Weights of a small GPT-style language model, trained from scratch on English Wikipedia: 480M tokens.
MLP neurons of a small language model. Each row is named by its layer, matrix (gate and up: input weights) and neuron, and shows model dimensions 80-207. Each number is 128 + 32 x the weight over its row's rms, rounded and kept within 0 to 255. A neuron's up and down rows have the sign that makes its largest values positive.
After each neuron's rows, "fires in" lists the words (lower case) most often at its 100 highest values on Wikipedia text that the model never trained on. A number after a token or word is its count.

L5.gate703 [132  78  70  75 124 172 105 125 131 110  71 137 173 140 124 131 112 105 123 141 162 171  93  95  87 113 114 156 140 129 145 189  94 120 149  85 142  83  76  65 136 149  59  92 145 148 180 175 105 174 141 136 123 182 112 134 108 113 142 127 148 160 138 124 170  93  97 117 177 119 143 157  77 148  90 131 121  99 124  76 129 123 132  98 188 197 112  90 153 141 127 148 123  97 119  83  98 144  60 133 136 117 111  97  90 144 156 101 121 105 110 114  79 164 174  90 107 160  87 109 170  80 113 157 147 161 153  86]
L5.up703 [139 131 115 147 101  65 193 150 119 152 110 121 142  96 147 139 151 131  51 143  92 135 109  94 144 124 167 145 139 135 103 137 193 186 122  58 131 138 121  87 141 189  69 130 175 106 106 127  75 139 118 131 153 179 147  91 129 114 104 161 151 136 165 136 149 139 143  75  89 116 136 130  90 156 178  79 137 154 109 183  54  78 132  81  97 179 109 143 103 165 152 119 116 102 119  88 141 138 181 139 172 118 101 116  91  88 156 134  95 118 162  74 138 179 109 126  97  99  93 124 173 147 122 120  76 147 141  93]
fires in: "a" 92

L2.gate333 [122 129 115 194 100 188 171 171 102 170 149 141 111 175 160 120 122 122 147 153 124  73 136 148 109 123 143  84 144 154 110 112 156 116 170  99 129  92 154 146 141  84 131 192 166 163 137 255 187  99 112 173 136 169  23  90  80 118 141  62 107 185 146 100 128 122 103 131 142  96 111 129 144 143 114 100  87 188 153 117 135 112 111 122  94 179 109 153 154 210 130 146 135 164 108  64 134  68 107 101  92  92 115 102 131 139 139 147 132 139 153 136 145 121 157 127 157 136 110 179 100 181  99 166 148 127 119 165]
L2.up333 [129 105 152 120 163 132 153 124 116 137 140 150 119 109 132  87 189  91 107 132  99 108  71 120 126 129 103 150  23 107  96 148 129 144 100 158 129  90  64 148 178 114 153  97 153  97 118 119 105 103  98 110 124 109 121 109 112 134  94  97  66 135 164 171 141 140 140 157  93  84 112 120  90 163 149 141 118 178 172  65 145 144 137  60 158 230  89  93 103 143 108 102 101 132 134 142 166 148 139 124 129 144 128 128  98 124 116  85 159 135 178  74 108 145 158 120 189 182 118 141 129 106 178 114 111 106  46  92]
fires in: "of" 38, "army" 7, "force" 6, "contract" 6

L2.gate328 [159  89 114 109 175 119 115 132 115 101 128 135 178 136 154 130 154 116 178 148 121 100  88 165  92  99 130  93  42 149 105 112 124  72 107 107 204 154 171  93 177 105 165 141 111 175 184 197 124 140 137  89  94 110 152 158 141  95 103 114 142 143 158 112 164 107  88 130 140  88  95 153 123 128  85 107  80 143 103  73 151 127 158 140 116 149 147 141  86 135 119 131 178 126 137 109 126 144 110  58 138 163  99 155 128 143  87 145 117  80 125 113 130 209 131 121 193 145 173  69  88 106 103 150 134 111  81 143]
L2.up328 [ 97 123 169 103 119  98 132 104 110 145 115 165 151 118  83 164 128 123 145 121 106 144  74 119 101 142 145 108 115 125 115 189 152 176 172 150 118 144 121 171 156  76 132 112 116 154 118 136  94 111  64 184 100 136 108 147 111 193 127 154  87 125  88 114 159 122 130 148  47 129  79 145 113 163 147 172 166 112 165 116 108 195  95 162  86 171 137 172 138 163  58 130 124 168 112  85 101  91  84 127 124 149 138 110 147 125 152 126 171  80 186 174 161  94 113 110 129 145 106 142 154 108 138 170 129  48 132 109]
fires in: "with" 33, "for" 12, "as" 9, "his" 6

L2.gate637 [152 144  86  68 126  78  79 137  98  97 170 144 154 141  73 154 159 136 100 112 169 125 120 156 131 132  91 127 126 161 140 103  83 120 105  94  85 176 110 135  48 161 128 112 105  99 112  72 108  95 137  14  64 173 123 152 131 179 125 140 197 201 167 141 131 140 168 112 130 126 114 129 100 109 121 146 132 159 167 146 166 170 161 151  99 142 125  71 126  91 120 104 199 161 196 141 144 130 124 168  96  63  87 182 155 128 137 115  91 123 134 156  66  77 104 156 155 134 165 136 110 110 139 114 130 154 128 138]
L2.up637 [146 125  81 127 141  95  93 127  98 114 159 148 147  85 116 162 162 197  97 105 176 125 122 134 144 145  97 153 146 109 178 106  47  65 118 156 109 133  84 133  99 116 153  77 151 137 118  38 131  96 140  56  75 161 163 166  92 147 150 119 165 123 176 110 129 148 164 125 137 120 126 116  74 124 150 129 174 185 185 154 168 170 129 179 118 190 141  78 116 119 108 103 165 115 162 161 201 134 151 168 120 125 148 138 159 120 121  94  89  98 113 167 108  94 142 134 158 117 154 111 129 157 122 104 149 164  82 118]
fires in: "due" 23, "similar" 13, "according" 7, "related" 6, "subject" 6

L5.gate448 [116 169 105 155 159  74 167  80 115 150  81  79 153 131 158 138 127 141 169 138 102 139  85 188 103 174 178 146 137 115 108 119 115 148 124  91  84 126 113 111 144 157 145 159 103 111 125  94 116  77  66 156 109 150 113  89  69 130  62 130  95  78  99  94 129 114 129 166 103 100 151  92 126 174  84 171 107  32 138  75  72 111 128 101 142 107 135 111 122 107 187 161 168 146 128 100  86  87 140 105 116 105 105 170 111 134 155 139 149  71 164 153 116 169 108 122 132 189 134 154 155 147 132 106 115 104 134 137]
L5.up448 [109  78 156 175 106 147 127 159 148 165 127  72  91 115 172 146 165 131 160 133 210 121  70 116 161 115  93 125 126 115 121 188 112 159 143 156 134 103  92 146 179 171  68  93 135  72 115 136 109 149 140 162 117 140 182 187 126 176 151 176  78 170 147 162 100 125 134 122  62 140 134 149 150 132 149 143  94  68  85  87 137  93 160 146 115 171 101  70 145 157 108  82 159 131 199  65 109 107 122 163 134 147 138 126 122 134  94 147 125 150 111 144  50  96 124 160 159 141 105 101 141 181 116 171 119 139  99 112]
fires in: "by" 82

L5.gate194 [170 119 164 128  79 104 125 198 150 127  79  60 142 116 156 126 147  91 133 121 169 144 141 136 157 119 155 108  82 115  90 157 106 155 189 103 113 146 148 131 137 116 166 122 133 176 171 110 134  99 123  52 126 123  84 144  84 140 110 143 120 149 124 137 113  80 192  99 130 131  55  99 110 164  57 177 122 183 111  67 111 144 188 158  89 149 157 105 125 146 125 150 147 126 132 128 104  98  77 123 130 147 117 112  79 109 129 130 142 113 171 150 156 212  93  63 132 135 124 122  77 104 136 127 107 135 162  72]
L5.up194 [132 126 100 100  87 131 135 159 148 131 117 104  98 154 137 124  85 134 183 156 106 143  93 115 121  87 115 154 127 126 186  77 150 172 143  90 117  93 115 137 154 179 107  61 156 117 164 101 190 152 107 123  99 156 108 119 142 130 104 122 145 138 130  71 139  95 171 150  90 119 166 164 138 110 122 121  63  96 130 200  93  83 138  77 109  98  89 121 126  99 144 148  60 193 136 146 168 114 159 149 130 127 125 135 100 120 135 169 146 138  98 164 158 150 205  67 189 132 176 102 162 119 122 114 135 134 120 143]
fires in: "than" 25, "only" 24, "by" 4

L5.gate657 [140 195 123 188  88 118 122 147 115 137  95 101 143 139 128 127 143 130 136 111  87 129 145 131 148 125  66 110 128 108 160 162 111 179 185 124 127 118 111 149 113 129 118 111 112 129 150 111 169 103 156 129 107  94 115 173  84  89 123  67 137 189 158  73 155 109 159  75 126 134 138 158 142 142 143 180  94 112  99 123 131 164 201 177 136 146 151 103 153 180 123 118 133 147  70  56  20 122 140 182 177 136 147  93  73 163 124  89 152 105 156 129 117 121 149  54 115 146 158 131 148 175 123 153 104 110  93 162]
L5.up657 [ 93 174 162 139 149 134 146 154  95 163 141  87  87 158 139 143  71 145  83 147  99 117  99  84 130  99 143 126 165 164 147 172 116  84 175 125 188  91 174 149 174 109 185 133 118 156 110 133 179  62 168  87 132 136 129 107  96 188 184 121 125 180 124 112 149 106 185 160 205 124 169 105 174 201 116 147 112 177 106 155 162 147  71 131 131  98 147 158 172 138 135  81 107 137 109 157 144 103 153  89 166 144 117 240 100 122 134 127 148 152 145 117 127 136 110 150 138 112 145 104  59 174 130 149 100  74 123 133]
fires in: "only" 21, "who" 17, "they" 9, "still" 7, "as" 5

L5.gate220 [173 145 121 118 218 138 116 112 170  68 167 186 110 157 113 132 169 192 173 133 135 103 105 171 136 148 101 144  57 214 102 109 119  88 127  88 133 131  88 112 108 103  90 187  93 150 130 152 159 124 114 133 152 148  94 167 124 161 125 155 165  55  52 134 185  69 169 116 154 127 115 169  96 135 125 148  60 107 150 142 125 158 187 138 131 101 146 131 126  95 110 117 125 135 171 132 150 117 124  98 170 108  97 171 104 140 128 101 111 122 120 102 119 130 106  89 128  95 151 116 154 133 169 163 136  72 110  93]
L5.up220 [106 105 133 147 154 133 147 147 104 118 107 112 174 114 169 104 164 125 168 123  91 180 124 136  99 131 138 123  75  99 149 103  76 155 108 132 154  94 138 173 138 207 129 131 106 104  94 176  99 125  62 161 146 136 134 228 165  86 156 112 113 126  93 111 143 158 127 104  78  94 134 144 155  94 197  61 110 107 139 193  76 161 125 126 125  63 104  71 134 106  51 118 128 131 132 107 184 113 162  82  93 103  74 160 175 152 131  87 108 176 151  80 113 173 114 154 163 106 128 115 113  82 115  92 124 138 107 144]
fires in: "as" 39, "called" 16, "named" 11, "like" 6

L2.gate629 [200 169 147 158  90 102 108  94 127 117  79 108 160 103 149 223 159 122 132 135 159 122  91 172 156  83 119 190  96 141 116  96 108 128 144  83  62 152 196 107  73 148 133 145 120 123 132 176 140 121  97 121 143 134 106 112 143 105 104 108 193 133 126 111 113  89  83  75  98 112 130 157 118 103 152 190 125  75 146 136  99 137  96 118  49  64 171 134  83 119 113 129  83 139 143 156 176  97 134  91 116  83 107 116 128 163 162 152 132 120 147 103 160 144 114 128 163  92  97 174 159 129 139 131 163 106 166 156]
L2.up629 [132 153 117  91 118  93 148 139 120 124 113 180 163 113 125 127 183  80 161 121 158 164  68 196 141 137 108 162 102 120 158 147 100 135  88 142 138 112 127 161 113 123 113 130 156 127  88 114 107  96 104 129 136  77 144 137 144 126  99  90 122  80  66  97 111 120 117 112 162 161 178 150 130 135 150 127 139 121 155 136 140 160  85 179 211 145 153 113 132 138 110 170 131 153 103 123 215 149  98 107  91 105 145  58  93 137  79 118 132 101 119 126 132 116 123  85 202 122 102 161 167 180 142 162 165 101 153 120]
fires in: "used" 27, "other" 12, "served" 8, "serving" 5, "future" 5, "original" 4

L2.gate212 [137 153 114 123 127 130 101  79 141  70 127 171 141  57  56 135 138  75  77 181 124 106 107 203 119 140 104 110  93 175 150 161  93  71 125  71  84 134 122 106  99 122  98 125 115 146  94 136 151  96  88  80 135 177 125 125  90 121 108 164 136 133 125 108 150 129 113 126 244 135 120 168 168 132  45 116 138 116 136 183 151 102 155 124 188 119 151 121 132 146  62 138  50 124 162 116 104 153  95 105 143 132 132 164 122 142 129 170  89 142 167 106  99 150 112 155 148 130 123 168 159 173 165 103 131 106 138 147]
L2.up212 [122 120  88 116 101  81 118  83 185 107 128 147 124  81 136 118  73  80 137 161 146 121 123 139  70 183  91 134 119 136 155 170 131 126 136 138 125 127 105 163 119 112 148 109 179 112  95 118 165 138 156  89 156 168 144  65  66 189 120 200 106  70  83 108 163 146 162 182 168  93  89 139 164 125 100 118 137 144 132 174  81  71 127 165 159 119 158 191 117 183 143 124  28 118 159 147  23 131 127 169 101 172 136 163 101 101 147  99 109 142 194 136 103 129 119 145 134 100  90 141  82 126  83 113 143 141 129 117]
fires in: "s" 54, "both" 8, "will" 7

L5.gate671 [153 142 172 137 118 106 122 188 121 156 113 108 143 123 173 176  79 154 120 184 120 142  98 159 115  63 132 152 194 164 117 124 127 118 149  76 158 102 111 115 105  98 163 107 132 169 116  89  93 114  89 135  97 152 150 166 137 150  42 141 165 138 144 164 144  83 129 115 182 140 102 134 115 164  91 165 125 142  47 105 140 101 133 145 162  33 216 110 116 156 192  73 165 127 187 122 114 135 152 115 146  84 128 186  46 114 143 147 130 167  85 141  92 119 108 159 156 146 101  78 161  90 112 138  87  82 192 142]
L5.up671 [138 136 149 158  99 107 121  89 132 102 131 121 151 120  96 112  98 156 158 176 109 107  41  99 125 104  88 125 142 139 119 126 183 118  79 102 107 127 120 106 125 128 131  44  69 140  85 147  67 114 140 137 146 166  76 115 132 216 127 107 139 173 186 149 167 101 119 179  82 159 139 146  93 113  71 112 123 109 112 107 139 120 149  86  99 163 189 116 163 174 180 142 177 124 130  99 123 108 186 122 118 160 123 154  62 164 124 162  91 125 114 115 138 111 140 137 130 132 162 121 130 150 105 121 178 138  77 153]
fires in: "which" 28, "who" 21, "when" 9, "while" 7, "if" 6

L2.gate476 [157 122 121 160 174 145 152 113 108 152 168 139 130 127 151 125 119  73 135 131 194 179 112 192 118 107 118 113 140 179 118 109 175 100 103  99  77 112 151 109 100 233 143 137  78 173 168 138  96 129 131  79 139 153  94 146  93 166  73  94 130 117 121 140 128 131 155 114 148 135 150 202 141  87 148 180  88 187 108 153 186 140 137 106 173 101 162 148 108 102 167 162  73 143 108  81 150  87  94 120 150 124 131 107 164 163 158 162  78 177 171 100 142 116 173 171 133  85 155 102  95 154 164 144 148  69 112 161]
L2.up476 [114 148 176 213 112 136 145 164  99  86  93 105 142 121 161 169 119 116  97 116 150 151 161 144 127 121 153 150 150 141 142 109 167 143 129 109 117 152 167 118 106  95 131 147 132 124 114 102 166 125 174 145  84 154 130 107 202 151 145 154 151 102 166  71 138 126 121  66 125  91  82 156 148 111 112  96  90 118  72 179  45 171 119 159 116 157 140 181 119 139 181 104 109  88 148 116 175 132 159  94 125  86 142 120 189 125 160 137  93 159 104 101 140  88 126 139 137  86 129 108 148 128 183  87 172 189 122 116]
fires in: "named" 15, "as" 11, "called" 8, "is" 8, "described" 6, "designated" 4

L2.gate364 [145 168 123 152 148  53 126  86 128 119 114 125 193 148 147 151 141 143 110 117 193 173 137 134 132 107  94 152 157 179 102 179  98 120 170 132  77 119 104 115 149 147 188 160  62  95 144 131  74 125 100 147 117 155 131 113 129 108  98 114 156 129 157 125 166  60 123  92 110 106  83 196  98 147 115 103  45  73 130 127 185 125 155 121 109 125 153 133 119 152 120 148 141 169 120 106 149 132 135 109 131  59 123 156 172 153 132 155 133 146 102 182 148 110 190 129 106 132 106 148 180 164 161 112  93  54 113 167]
L2.up364 [119 144 123  77 165 135 156 128 167 163 104 131 142 122 111 140 148 155  85 123 176 133 118 145 124 158 138 114 124 127 147  41 169 191 107 142 140 163 156 136  76 181 105  95 124 110 147 113 113 107 123 115 118 111 139 105 150 101 100 128 144 139 122 167  96 149 131 118  89 127 162  88 128 164 101 159 118 104  68 145 104 124 144 155 119 101  71 144 148  99  96  95 107 139 135  90 131  11  81 133 170  57 122 139 106 147 106 106 124 206 108  69 115 132 155 139 213  86 117 170 149 145 147  69  95 112 153 148]
fires in: "this" 85, "these" 13

L5.gate312 [160  67 120 103 163  44 147 116  93 134  69  71 140 163 113 123 169 126 115 211 141 109 157  78 209 152 113  69  44  96 141 180 110 137 184 126 122 131  79  78  98 118 125 113 113 142 185 116 135 146 142  91 122 125 183 115 126 112  71 152 132 164 180 174  66 137 130 118 119 156 123 109 152 143 134 111 154  50  68 134 162 155  99 101  82 166 134 124 128 120 126 140 108  92 153 111  75 139  50 131 150 128 129 128  97 142 136 172 118 166 148  77  86 118 110 113 115 164 118 171 151 115 104 101 135  64 168  74]
L5.up312 [ 98 115 139  98 121 193 131 107 202 145 129 138 101  75 123  75 120 185 240 128 115 130  94 105 180 111  75 149 106 119 121 136 138 107 158 121  73 106 160 150 170 151 135 125 219 126 176  99 112 199 153 127 113 105 106 179 188 157  82 115 156 163 156  83  87 173 140 181 131 154 129 110 137  94 116 127 158 126 122 137 134  74 107 104  99  70 120 118  94 107  89  78 111 109  73 111 171 123 138 110 115 128 174 131 115 123 118 135 122 150 183  65 124 163 117 123 187 150 119 145 110 104 147  94 186 104 131 109]
fires in: "time" 23, "years" 15, "days" 6, "period" 5, "months" 4, "weeks" 4

L2.gate544 [150 170 130 140  58 145 153 111 120 111 136 118 182  74 135 135 153  64 157 158 187 141  47  85 175 136 115 147 101 121  90 184 118 118 103 106  63  61 116 113 129 125 135 133 143  90 105  84 107 182  65 139 139 101  93 133  89 129 157 130 155 161 189  86 122  93 101  81  91 142  52 189  63 164 129 156  81  83 185 141 146 123 118 121 129 126 111 118 157 133 136 101 167 138 181 121 150 130 140  72 137 119 112 145 116 135 128  88  72  97 127 180  89 118  66  81  93 123 147 151 168 135 194 131 131  94 108 131]
L2.up544 [129 111  79 159 120 156 128 135 125 129 163  72 107 150 121 124 132  64 143 152 144 133 147  86 116 108 161 118 130  85  93 127 146 117 131 115 157 127 121  96  84  99 114  82 146  80 131 107 106 127 114 128 153 119 140  82 114 144 123 134  60 119 163  93  85 135 165 166 108  76 102 138  88 198 145 121 111 153 106 144  80  63 151  89 142 166 116 137 125  86 131 104 149 104 171 127 116  89 160 124 154 148 127 142 152 114  96 127 128 118 166 107 115 127  96 128  76  88 181  84 112 151 157 121  66 141 139 115]
fires in: "6" 23, "a" 9, "in" 8, "by" 6, "taken" 5, "halsa" 4

L5.gate617 [172  85 111  97  77 188 141 146 141 144 135 131 141 104  94 150 173  45 113 122 104 126  88 210  95 172  39 131 132 151 151 100 124  81 132 127 125 149 134 141  98  95  84 183 152 136 122 115 130 103 127 158  77 103 103 128 168  75 149 128 133 117 168 169 123 192 104 132 127 143  87 125 103 193 110 138 106 161 132 144 103 146 117 123 119 123 125 129  71 166 105 134 176 138  82 142 123 113 110  89 142  47 115 178  62 134 121 106  46 147 117 122 124 108 134 113  96  60  73 104 173 115 159 119 148 119 147 135]
L5.up617 [102 199 166 141  97 124 200 120 187 135 155  89 148 126 161 143  65 147 119 140  85 166 111 192 125 124 137 192 111 101  92 115 135 102  86 192  79 153 103 169 142 193 180 113 102 184  99 119 147 101 162  95 160 209  97 103 123  82 166 142 172 119 149 115 117 144 139 196 104 164  84 146 119 136 114  60  98 118  73 135  94 124  90 107 110 156  77 146 142 144 129 168 138 107 101 131 116  67 121 122 154 122 143 157 150 176 114 112 152 138 136 140 120 152 156 149 131 124  84  81 123 103 105  56 156 150 154 135]
fires in: "rochdale" 36, "lgl" 7, "brześć" 4, "bootham" 4, "organic" 4

L2.gate641 [183 155 162 190 139 145 141 188 158  97 116 152 156  93 153 187 129 131 154 144 112 106 113 201 120 106 133  70  86 146 138 148 114 152  99 106 159 136 149 119 131 142  75 135  98 173 193 123 112 120 146 111 114  91 109 111 123 154 125  67 156 128 175 105  98 122 150 142 113 181 152 172 169  98 136 151 142  83  73  94 139 126  81 146  86 110 146 159 142 148 134 212 154  99 178 163 123 102 152 114 122  99 110 149 104 170 155 140  86 121  90 138 134 117 144 148 156 167 133 121 118 124 143 177 120  59 146 141]
L2.up641 [130 132 128 136 160 140 215 165 104 145 113 149 139 122 132 149 135 147 112 138 159 108 101 148 181 120 152  94 140 120 182  49 125 169 145 109 164 179 192 160 140 179  59 117  69 124 128 159 135 138 103 130 111 186 150 157 120 182 116 202 125 107 137 173 114 148  76 150 140 143 157 107 158 145 157 145 168 129 127 165  90 129 123 171 116  85 136 140 146 123 149 125 132 115 152 116  99 135 119  63 147  88 164 111 169 158 109 150 193 172  75 105 134 130 147 104 123 108 151  87 161  65 117 124 142 106 142 195]
fires in: "while" 18, "although" 12, "when" 12, "as" 8, "because" 7, "despite" 6

L2.gate203 [131 171 154 174 144 128 139 116 132 120  67 105 112 117 125 106 124 114  63  92  94 158  89 172 132  98 123 104 151 183 152 146 116 122 150 108 111 120 159 120 135 135 122 184 161 128 142 164 117 130 153 113 124 148  86 107 179  99 123 168 193 145 171  69 186  52 145 106 121 146 115 194 149 135  84 114  50 120  74 104 101 130  81 145  24  95 120 175 133 124  87 128 107 146 183 108 173 105  88  55 158  75  99 146 130 102 154 151 108 105  81  81 146 179 130 143 107  93 152  59 116 127 144 171  91  91 125  93]
L2.up203 [144 175  67 178 103 112 107  85 128  89 140 116  87 118 137 163 116  94 103 142  88 119  62 181 126 114 100 177 103 112 133 160  85  88 180 101 144 132 131 140 109 114  82 150 164 125 205 168 162 147 161 123 159  97 131 114 155  93 133 145 147 129 124  83 151 121 173 124 149 130 124 123 157 149 159 115  76 128 124  80 110 116 128 119  40 110  87 169 171 124  94  99  92 141 161 159 191 100 133 137 144 121 149 129  83 104 125 114  74  63 117  89 141 152 173 121 131  63 148 118 141 131  99 160  51  61 106 140]
fires in: "were" 58, "are" 28, "include" 8, "is" 4

L5.gate693 [181 112 164 164 125  97 139 158 213 120  64 157 110 108 154 155 129 167 175 178 100 136 133 162 122 158 161 105  77 123 149 117 164 107 103 127  78 127  75  92 117 103 112 124 133 157 157 108 148 113 151  92 162 125 170 149 101 114 108 113 157 117 200  84 131 105 185 165 114 102 102 205 149  96 111 137 113 130 121 128 159 131 211  82 134 119 117 166  97 150  69  78 108 133  98  82 144 182 123 134 134 143 123 142  87 100 165 191 219 151 121 143 167 120  67  98 123 122 179 102 148 141 209 155 133 150 147 144]
L5.up693 [130 140 124 135 120 120  91 118  57 112 112 130 165 154 160 139  57 186 126 111 114 147 155 110 182 140 101  89  88  84  98 141 121 139 128 112 117 102 115 194  92 124 135  89 123 149 112 116  99  98 182  94  71 140 175 127 121 112  84 173 128  97 108 151  83 130 137 170 134 133 108 153 173 124 117 162 118  93 136  77 146 133 127 114 135  80 177 115 126 135 111 133 102 114 161 192 120 115 120 111  87 135 145 145  81 173  88  81 138 101 177 127 134  99 145 186 139  87 248  98 124 115 136  99 160  83 108 124]
fires in: "for" 22, "as" 15, "that" 7, "which" 6, "where" 5, "while" 4

L2.gate662 [135  91  77  96 127 112 137 127 105 141 150 166 166  97 122 127 124 114 135 120 138 168 105 131 105 121 146 141 105 201  91 165 119 108 194 118 122  87 140 125 159  94 124 177 150  88 156 145 109  86 160 123 143 146  92  94  82  87  50 153 108 127 172  85 161 142 117 120 111 117 142 124  69 138 125 181 139  96 154 145 129 103 131  94  95 131  30 215 160 113  85 112  95 154 163 119  86  88  97  91 133 153  82 138  98 155 158 108 138 116 141 142 107 117 114  96 161 155  87 140 122 154 124 104 141 102 156  90]
L2.up662 [135 164  78 128 139 138 109 164 106 118 132 161 154 119 127 123 184 176 101  79 191 142  83  97 101  96 104 119 146 143 136 112 105 128 151 135 194 114 146 149 142  89 121 122 141  95 184  98 141 124 129  66 153 116 108 137 109 157 125  49 157  85 159 111  58 154 123 155 136 127 127 143 102 138  90 133  84 205 116 179 134 166 127 154 174  41 169  89 151 169 140 123 129 152 135 148 182 121 128  42 116  71 143  91  86  98  95  74 110  96  75 102 171 139 130 157 255 113 111 130 137  50 146  89 132 103 148 148]
fires in: "is" 100

L5.gate684 [168 135 165 100 129 116 106 104 161 133 110 133 152 148 132 147  94 155  92  73 129 135  79 162  64 134 144 135 140 109 123 178 129  44 155 115 122 173 124 181 111 111 163 138 117 186  95 116 173  65  90 131  82 141 156 125 113 166 117 103 127  90 164 168 103 136 169 172 106 143  75 168 133  73  80 102 100 165 155 174  69  78  75  90 102 114 103 174 118 138  65 107  92 197  95 125 113 109 176  90 140 148  91 180 174 139 184  83 111 179 133 166 166 108 113 151  84  93 120 142 190 194 177 177 133 146 132 134]
L5.up684 [145 106 130  89 112 165 131 124  73 140 106 124 154 119 134 114 121 146 127  85 142 149  83 159  97 118 209 102 117 100  76 170  97  94 112 113  76 114 110 146 161 117 135 107 139  59 125 119 135 140  71 135 113  83 138 116 176 150 126 149 140 110  68 136 145  81 139 125 159  65 185 106 113 148 100  94 144 165 154 166 134 106 121 109 111 190 122 121 141 141  99 168 119 114 110 159 124 175 151 115  63 112 129  71 122 137  99  49 127 180  48  77 127 116 106  56 153 124 150 170 122 101 111  71 147 114 130 144]
fires in: "one" 33, "he" 10, "other" 8, "she" 7, "each" 6

L2.gate32 [118 137 136 121 127  66  85  70  62 126  97 127 172  97 128 213 164  98  37 140 111 115  81 161 137 131 139 184  69 145 112 116  76 142 149 124 111  81 160  60 125  99 147 159 150 162  80 157  90  66  82  91  94 126  87 136 124 171 142 133 136 105 211 104 180 106  88  93 127 160 147 164 113 131 136 127 105  75 124 147 149 107  98  75 104 104 134 137 139 109 101 157  96  99 160 114 120 128  45 130 122  38  88 110 124 106 130 151 145  94 112 112 161 124 135 146  98 161 162 110 179 141 146  98 110  83 125 150]
L2.up32 [ 96 151 118 139  60 103 163 151 124  94  92 150 130  60  96 121 168 180  91 149 110 166  33 142  81 117 108 161 124  87  62 124 140 123 141 135  94 147 128  97 157  91 115  93 186 145 104 139 141 121  37 107  31  78 146 171  97  89 161 197 169 117 173 123 131 125  93 107  99 151 131 149 132 153 108 135 134 115  78 170 120 126 113 113 141 123 136 156  92 101  79 102 124 121 144 142 118  90 141 123 144  95 128  95  82 107 105  83  92 144 123 149  93 161 128 150 105 135 181  85 123 154  70 117  68  83 123 170]
fires in: "a" 69, "an" 8, "his" 4, "one" 4, "this" 4

L2.gate664 [157 179  85 156 151  82  91 100 128  90  92 127 133 102  98 135  97 146  60 150 156  94 133 108 156 125  59 114 117 135 121 133 132  76 147  64 142 131 164 153 151  51  85 133  85 154 175 201 119 109 120 136 211 141 142  98 144 111 136 161 122 128 167 112  86  96 136 137 174 121  95  80 113 163 107 124 175 136 120 106 132 131 133 127 106 135  99 160 193 134 149 128 104  98 151 115 216 147 122 138 109 174 155  97 120 138 128 160 113 125 122 124  83 126 111 106 128 113 131 107 124  93  88 164 135 184  56 131]
L2.up664 [180 104 133 150 130 130 164 107 107 189  86 152 136 109 141 189 228 150 122 122 113 145  47 182 162 127 132 165 104 173 178 128 126 143 155 101 134 161 120 121 100 167  90 141 116 185 156 159 103 110 107  81  82 157  80 107 117 119 107 112 123 166 151  88 161  70 131 116 141  98  80 224 137 138 136 169  96 119 101 104 142 142 105 104 102  56 170 139 141 126  51 125 124 149 143  82 156 121 130  81 157  89  94 130  72 138 130 111 166 107 141 117 130 146 108 177  87 128 138 140 109 125 144 149 126  91 140 113]
fires in: "are" 51, "is" 17, "were" 16, "be" 15

L5.gate271 [146 120 185 176 143 117 174 189 118  88 136 106  79 121 152 191 119 154 153 121 138  76 109  80 142 109 134 159  93 183 110  61 138 127 138  83 153  99 105 134 114 162  95 184 101 202  95 104 102 126 115 154 102 192 152 179 117 119 121 148 148 134 111 140 127  84 123 169 127 119 152 149 166 145 102 118 111  93  59 172  99 135 176 100 213  92 172  91  85 148 157 127  88 188 139 122 136 118 161 131 128 133  84 150  86 130 142  63 112 136 113  96 116 187  92 114 143 131 151  59 121 185 140  66 123 101 168 166]
L5.up271 [146 138 120 164  82 118 154 203 156 116 171 139 133  79  90 130 151 177 129 155 189 156 116 138 160 170 143  90  52  93 160  81 149 140 114  61 141 145 136  87 198 106 154 106 161 109  98 130  95  96 132 149 151 157  97  81  97 219 115 136 189 132 174 158 146 132 142 165 128 164 132 112 141 102 118 206  87 148 140 118 137 218 172 173  86 142 114 125  70 168 187  95 127 172 190 174 130  76 144 153 129 124 137 111  71 125 110 127 128 176  86  51 146 115  80 127 150 120 133 136 206 103 116 114 111  55  94 133]
fires in: "to" 27, "while" 12, "despite" 9, "of" 8, "as" 6, "after" 5

L5.gate570 [139 128 115 117 130 128 115 193 126 124  65 197 149  75 112 144 153 127 147 138 146 173 100 141 152  96 139 133 145 164 148 127 155 144 151  77 129 107 142 109 185 129 120 136 128 172  82 110 137 105  69 131 137 133  85 142 136 132  94 131 194 132 115 105 222  54  99  50 102 131 108 192 132 176 151 156 134 110 133 168 164 100 112  98 139 156 156 139 111 120 104 125 165 105 142 138  93 137 102 141 143  96 115 136  63 153 140 100 159 100 132 163 186 183 130 189 139 130 180 140 145 137 140 125  42 111 148 142]
L5.up570 [104  52 130 127 118 101 147 105 156 179 136  76 183 148 114 115 108  85  97 111 158  91 132 167 105 112 158 112  94 167 168 109 107 127  75  60  77 142 145 122 149 119  92 127 213 113 137 178  95  33  80 136 101 100  94 130 144 153 171 137 164 143 200 136 133  88 127 104 124  72 126 105 140 135 118 144 115 156  32 118 132 134 143 155 147  77 141 149 126 117 108 165 107 121 151 113 102 137 134 128  86  93 129 113 127 121  84 148  85 163  82 114  99 141 105 135 118 141  91 143 158 108 161 184  58  99 136 141]
fires in: "a" 76, "one" 14